Weights of a small GPT-style language model, trained from scratch on English Wikipedia.
Size: 9 layers, width 768, 12 heads of 64, MLP 3072 quick GELU, vocabulary 32768, 89.3M parameters.
Architecture: LayerNorm before each block, no biases in attention or MLP.
Training: 1032M tokens, 4392 steps.
MLP neurons of a small language model. Each row is named by its layer, matrix (up: input weights; down: output weights) and neuron, and shows model dimensions 560-751. Each number is 128 + 24 x the weight over its row's rms, rounded and kept within 0 to 255. Numbers have three digits each.
Before each neuron's rows is what it responds to, as a language model described it from the Wikipedia text at the highest values.

Responds to: Sentence-ending periods, often merged into word endings (ine., ia., ). ) or closing a paragraph, in encyclopedic prose.
L6.up86:146107122143106146142161095100147141099143119131149110134098136129167161128159073129119114134140092080132154136094139179135126099081108097175153126081158146113132156100132157126155120167127135087095121118112142161136125155132167174104135111141155095143127147094154140135168141149110132122116155117149109164120074123136114130123089134127165122130159139127138126135140108126070146111119123075166110133112125134143121136154090143132162133123165132124137148119117112117112120171088102143092114117140113156143091123112077144125154148164166067123126110135130142137134108120151153123
L6.down86:140127112158125068100117160121170081160082114186144121139114168149134131149127125134135127145141138109139145150123163140144134147133141126126108106146085166116131124123115134145127090137135117129127130108097155096140100129158095110088089166129150122164160155094122120146111135162107102099110118139111140128126117108130127143133117158111125154141102131113127117102138149132145100134164086129084137192138147122134148116094104145118093125145155131123136121135126128084096164135096148134138132137130146133148142121132144146120142150124093116145053146151091143142115125133119138117

Responds to: Separators and fragments in tables, lists and infoboxes, mainly commas or spaces before numbers (January 20, 1990) and blank lines after lists; also "third place" in medal records.
L2.up1519:138097109137149141133135064054149180139156117095150126085114141117134156137119129146128121144129093118162119177134114112168134091132099112110097151132125087124100090088110167121132108144141165131119079121097099126079169082139098123145137116093168094105147133091139156126123126154169135169155132144147099158125174105134147144185125125122121124149144108104099154117141131118105204130130148100087094129114197126089129141154137142109147109104125112111108121177159131111102099130149144141134127161136119174162122138145148121134140109134138119116117137095093115125134130113134132170
L2.down1519:146125085116106129136133127130116192171181200113105118130108171092128134134083135130123153128138124143112111096135140143111143135124120175093100146133131149113129091154083153107103094126110133151146111163107099139151160119149137161106103120106143167107112125143133132105151137129145106134136141126144090169101132132133125146159140128128160120099121135099133129107171120135175112132109142143149138103140113102096146145121150173122102145159110126164143110140165161175113126135148130117119128143116149098140130116192087092153124098127156119117127125101118124115111107143116069135

Responds to: Mostly the | or ; separator after a number deep in sports tables, e.g. before goals against (47 | 56); also coordinate decimal digits and phrases like in the.
L4.up904:115102106092146142110133128121154109120122098130142137111158165139117140107173115163157161154108125116132112196129105073097128091127129116089082146114093178142127118149142153109163143153150134150093122150148107105121146143115098167077133114143154116137131141086164124094143100148112160136150168103114116114100100156134149160153124156139066155109110123125112135102121111156159116139080127113143129155168111090139095127176116164105126185123148128198130118134137096129123146149115129120153092148119119141113142148127140107114117135170147125162144079112145149125141129109107134140
L4.down904:131143135108077142129144111131110099127133143122154137133120147123144183089159066155154102111138161110092142157127084119079111115164181132131119119152135093166119092106145108145134120152173105116126109152131128105129109117133131148105150115141145069112100088097165136135136094122132141136153105117124115104151112131138111147117130084062152146145132157122123139101132112136095127183170097109151127124108124116084117170095110142134113094148124146147121075120129117134162103143152088112138095129178067175075110119139145099129133110123141108147140105083141148110110101153140127088

Responds to: Common nouns right after "the", usually naming a thing the text has already introduced, such as the film, the house, the game, the party.
L4.up18:105110121142121147145139145141099089155118131122171146124079103116101152126154110123094198123150129115127150073103131121124077132106121095095136101141130139119186146139133117126127154095156121162115120160123119090143136129118174167131118103156133082090136132074107160139107098136155150190143117133163120102094102120142128125138107130161106150160116130144157124096200148147104151132134115084113121107163120130139183107162117126145140144056168156088148132131122134146147124145119121130042142095129141162146127122095063182138094124132128112108129166119122142086128117140117133121
L4.down18:128117118165115115143151104134084116150139156159125148136114124142109102119180127121103117128115151114120145115122123104133115113130141124166102131161111103146079116141115164133142155113109118099111144101129104134136143100135151127110125111127181097111116084163071118154126173139132121057139138115097159119117125145142170115135132097103146096134123101133151132149103153148133160113091115142183108116122148119134112113125127160089109163147128113164165125135134119094108138115104158117101139138129076154138153104150135115145070118113122138167153160154136095123103112152123146099

Responds to: Byte fragments of non-Latin or accented characters, plus spacers, backslashes and units inside wiki tables, LaTeX math and foreign names (–‍63 kg, \end, ×).
L6.up1332:166128157143088148160103137120097139113112143101134135063157146117091140104087127140116071101139148113118159122115132117102160102094114098138141131128142124142098128120136115135082130108138142139136173105117109099134159125119137174160117112130102137136106102134131160136127110151123142153136136127095149133155146134118159099125151149132161142119134150140192125106136135153138139148102118134160131139097134139111140115059099141129097114155131105114125171129130135099159145099151127133145145152120144125167121154079108139107112150122154139144153176157149142154111083122137113140
L6.down1332:122129096162098161137115131148103141152129137147145131113119122127145119135086094138125116120126147100133131115144135141129145133132122091129113140109111121142133167099135115100126095092150147125116090111172103142162173106158141119161117105109082165113170111150100107108130129114144106183143101159132106123109093161100156089131105128110113147128101148139131149170161175125122109191127145131107096098092142147141133105081117119152114156132108115139099120146157122098142157130103088133119164186126126174125138091103099164170139094175122125096180098119076107140145120141153119115

Responds to: Full stops closing a sentence, often fused with the last word piece, e.g. Minsk., election., him., usually followed by a paragraph break or "The".
L4.up800:130114144144140141101176126096123128121136100099130118148094153111135180157168082157121131142122109128128111135093136138119137066075168141148159132143181118100113134105142149077159128126134152083154128130136115162127105113145152172121140097121139135168094143118154119101173093134096138139169128140118129154148127133153101116136135178122111120165169173126108110092171085150108161102104139093161134126077137097106114136137089141121146128087115126126179124114122150094133125162080068116102151093133127128110096106136096157106167168150159079123121110098147155113113127112120132092
L4.down800:153154108098148107104155116128148147130083101177139137162134141125131101166157135112130161128121120119140114158139188136179167150100131147116150137116109159137117148135151110125142127123130129103132109099106181107134139131142135134102078167158130128145106145118152113112166095164104135124099101173125114125108098122135158157136089128113122131110123136079129116109123124162169134134196114110125132154110134137127137087130161127114138089133164120136062142120147124084110095134121147130149123133138150139120147101120128170119169114141093100119102158144140131119096128128103110114

Responds to: Single-letter or byte fragments starting a word the tokenizer splits, often before accented or non-Latin characters, e.g. " H" (Hibernian), " p" (pocket), "Kr" (Kr̥ṣṇa), CJK bytes.
L2.up82:131111122092063140131131126109142127117089154103152094114135157114109126124114132114135057124136101131138110117122127121117145106129104119143140091130134127143118134107161144113128119128136151129156126106115116117142102157115120141152156117135131118137130130139149129130100123124135181102128159107088134102139166121164121136143153157092078153127121122186156125147161146155146121157107153167134110143135144131135136120104119111106099141131098146135120170122176150081143170102129140140157160127137102082121134130093136100089114170119133149170131170110126157137127107094130127158
L2.down82:121131151146111144121101129140115154131142143150128125075160160122120162145100111097107114128101115136090166101128145088110173108111099123149131167122104113125144172130157127104160136102147130121140114083148095151119118156131138127117142107164090113134135146128111133132112098123110140105131128108137120131119148133129183100150109128136109140149095094137139157137147167129104082176108120137138131134103136135148179108112130136152138127160132113152167144142182139060138215138147158110125156154111094105153185124129125173123103128116126136161130108144046083147137099115150102167

Responds to: General head nouns right after "the" or "this" that refer back to something already named, e.g. the bill, this work, the award.
L6.up1717:180120127138121157151161124115098124146176107075162111113100114135132115085187145127173139146140150135147131128085091112101135081130132126116147098142121116097132150112127125122156084113147128144150127137152125121115089132150146156119142110128147098142131121112114133100109116143108142133134145202149122105092106164177129152137076110161129156109147115129123158121127102108146130135139133129144153110131163090090111135127167133146114149099111156132129159150205165120128090106133134125098097081104100173159112115090116137121121128145130139150167115141128093154111137143109141143
L6.down1717:113110153125118155160155100133115146089176120106173117135126146093134148131109111101165157127160126146123114124141135137154156136084091175125140138121131092118078131151149095106108168166168127138176141150133112147120128152107128156121118066126147097166150142137087154110092137108101092154120119154105130172159101081125105103138109106113114123163150131155111124109096102130153102145129114107137145159144125110110135101129121089117127107147115096135143135133143109139141098152110095119120139172073127109131129090129132143128123158125112102103107109105103103141137111126132145132

Responds to: The first word or word piece of a noun phrase right after "the", often referring back to something already mentioned, such as the party, the same offense, the coalition, the host.
L2.up2720:129099113166144113142128097108146134125122150130165148093120090151191124119154126151166134130130125123151147127137118128126099134134136120131133143084135127062121108129135131124121125077115087114118110201128129179152120122114091128126101113118173110133121125089089145149140105149100120158120121163170137133166150152142138166146110146096120147090136123137109135142130109121149164139154111096150150118110139128091077111129152105082097142121134119119090131132142128166134122117077126119108172144124151127141084130098106104133147094160152154150096129132126111131095108141102089183
L2.down2720:129101189108078102135086097119124105092174114123117118146117107109102097143149158119107136118114165116130166127138166108123147110139120148160111089096162126128138149135134148098142159126088167136108126083127105132102183147112166095144122114126139140119123125149159118127117116081134140118164114138137104143122150116117133132124106133147118113165139123147081151119153108125115141088178163124147112170149131117093162153127103139163106097132117132130151155160097139103121128167158158116142139141188119114146130149112127147132108120111134162142123127124137101158151108129155120120

Responds to: Separators and words in sports records and stat tables, such as pipes or semicolons between numbers, score dashes, goals, appearances, secured, shutouts.
L2.up24:153145132152129135122102139134147099112159145120154130158098181149121163096127093136114116116158133129147118184144065135140140145156127105140096110104087119116114128091155136115104099153144146173104085079136080108123153113117183121076131136152188114130157162159136145098094098132156142129146135100132151085150167168111133147156107140086068095059119171145088114105127119110132160125176117159106116137117135141170153122111137128116164161076123115117179148087080112116120169149150174130119147161079120179183127084117096131095123115072118143133138135150151108141128162117135127132
L2.down24:129102111130183142183101139119152134110140129131131122162104123129136124129169137128156136118110126149122166144113094118136135109091124090150144090137134112138091113153123160173132102194103123149111166131105128113113110108220127083190098099134128096145165146114157105164085076124159142144107098129175119075128140160126152149102107103144114106175166157150102151142142172139138150111143134118113149102117097151136149094136111169108135103123154136123083167108116138129134117120095168159159117160129139111134081129159096155120151098105137117076133106119115118136142099150149153084

Responds to: Fires on fragments inside names, years, tables and non-Latin script, such as the "1" of a birth year, "j" in Gjerstad, or "(" in tables.
L4.up2515:141120159119098144144121105130123120096135096127104119154101124075166172121104150143090124102124082157103143143130101108138167118128105112146141089133109095131154095118161151103138103120127132171108126140141110112080130118148131193117108117168141107105139122182139095130107141132127099140087157128126115158125162126127164135155095170153118140127123102156129135119148135133114145144135080172155136141140129160166120140108132093139147118136106105119144155098163130078124156111117165159136196180180108159164113149086115172094116159148146111163164131143108120116123136135182099117
L4.down2515:121121146172122129122141132092124101130094087090114149131149137105095155120111101107145144136123106123187140153147131122160134137113113122123123146133096152111100086100112159127128163096140112139161077146209137136147114126110112100108127133110165158170126122136099122096138122108123107092182164134157093094144129105126092101109147105139114146101147086128123089162147153083126148208132139128114110130115112111128104117143124082138146136144162124137142109135142098150075139114174133137151122199111139172107121108119096122154121086137131107134128120111106142123127095139096092154

Responds to: Tokens inside pipe-delimited tables of sports results, rosters and elections, mostly the | separators, digits and mid-name pieces such as Part-ick or Gim-n-ástica.
L6.up345:137140154126152154163103135130173124159111131135143114088119171093145145117145120120118138131091126141117116151156103085091129124166152131118137119128114138096095100154128087153134113142124133153148116159125101100129145057157083123090187099125164104090141129109138129138100090140122182115156145128152119113145135137134110152128126126086102105104142115117121097112122089133106156090059104144121121106155099104149125149150123164139110128081139122101099161118142122125136101162145198161104139129161121135130116119086139140051065112149145072153116105129138104132086108135145129135
L6.down345:141077106096136168171123088144126089088128115107110124136145095097103122134097092129182127109127126131151158100095114137106148140167132111137139190148119116144141111104084138116094095123140111129160127083127140136153107137099137102148192073116120127115143111147180115152138105124131150121142089130134126108136120164154140100131151121152122142104136090119137179127122099162122066101128096153123140131095070100135122137157124094123112129109116143129090112082131156165143134131125142128113124125151157147130128125135135125132171135126113107123128125137119116170086137169158110177

Responds to: Tokens right after a completed subject noun phrase (as, is, include, consists of, resulted in), plus sentence-final periods and table-cell separators.
L2.up3065:159122134102094101155157068107104165116134141088153158123131117152132117120169114172153175133129098126156135145112110126125146126116165121118141086103142140124128141134127131101114129117148120143152071139133099167145136133109159166136080111119135093158145134108128130150114080151111133139110135142146086154155107137131100096126111144162094141095139124145136119106142087167160169120139111118174139121115145109119085099154080170089132149129117149158161126125158133138134127173084144102117105154125119125149119111078099155120134106128106128122138112123157167126137118126145118126
L2.down3065:105156167137113118099106128157123149096127102123150100129166115094128121155149123147099104101127142129150062067151133122147131117103129123117144141112119155155109160145110155124127114118128161148090162117125159137148130085158114163095164144158176174111167129140100082115160152143122110076139138130162116123099098133088134172106096123120159146151086106138137112118138155130130125119132116101133150128125176154148127140141140109148131162125169096131130104150142126141111117151096164126140109139134123110132161116169154107112153152122137112112133112157107106115170126116106124152

Responds to: Prepositions and separators right before a year, such as in, In, commas, dashes and table "place |" cells; also opening word pieces like ex, exp, app.
L4.up1799:138149136125131142096147111135093116114161063118155087124156143134141119081124138111130152141117123142152169144134116147127117101120129130080164117137122166106115110103123122157110143121142120123114145085117161132093173108149175132125165095164132127134125164117116149102093150117093126144156102126117099090137128142159148121148131121113121123110106126148113098121106110108109164137148138143093144132152136130098179142065142170101127106134120125120153138120098104150114145116103142185139093090159124105146104113108129125120143068145127120105147144127107140123150159165110123094
L4.down1799:108124140104110087132087165130155134158119115120138128135116145148142112098082114097090131151120122121138127157129127098121138117189182131128134104130118132099099132089090113121120151113153151156122128100117144161119160109130088094106160082173132116155123126166162103152154135114113074116164124127126149135137149117151126126043138138123148110140151135141135141172117110123104107138128136158124140140093097146129133123133134117107100087108167108114140156167113137140152154129173111119140101137136094146167146140107125121094126115116098117150149119126153157118131143130149093133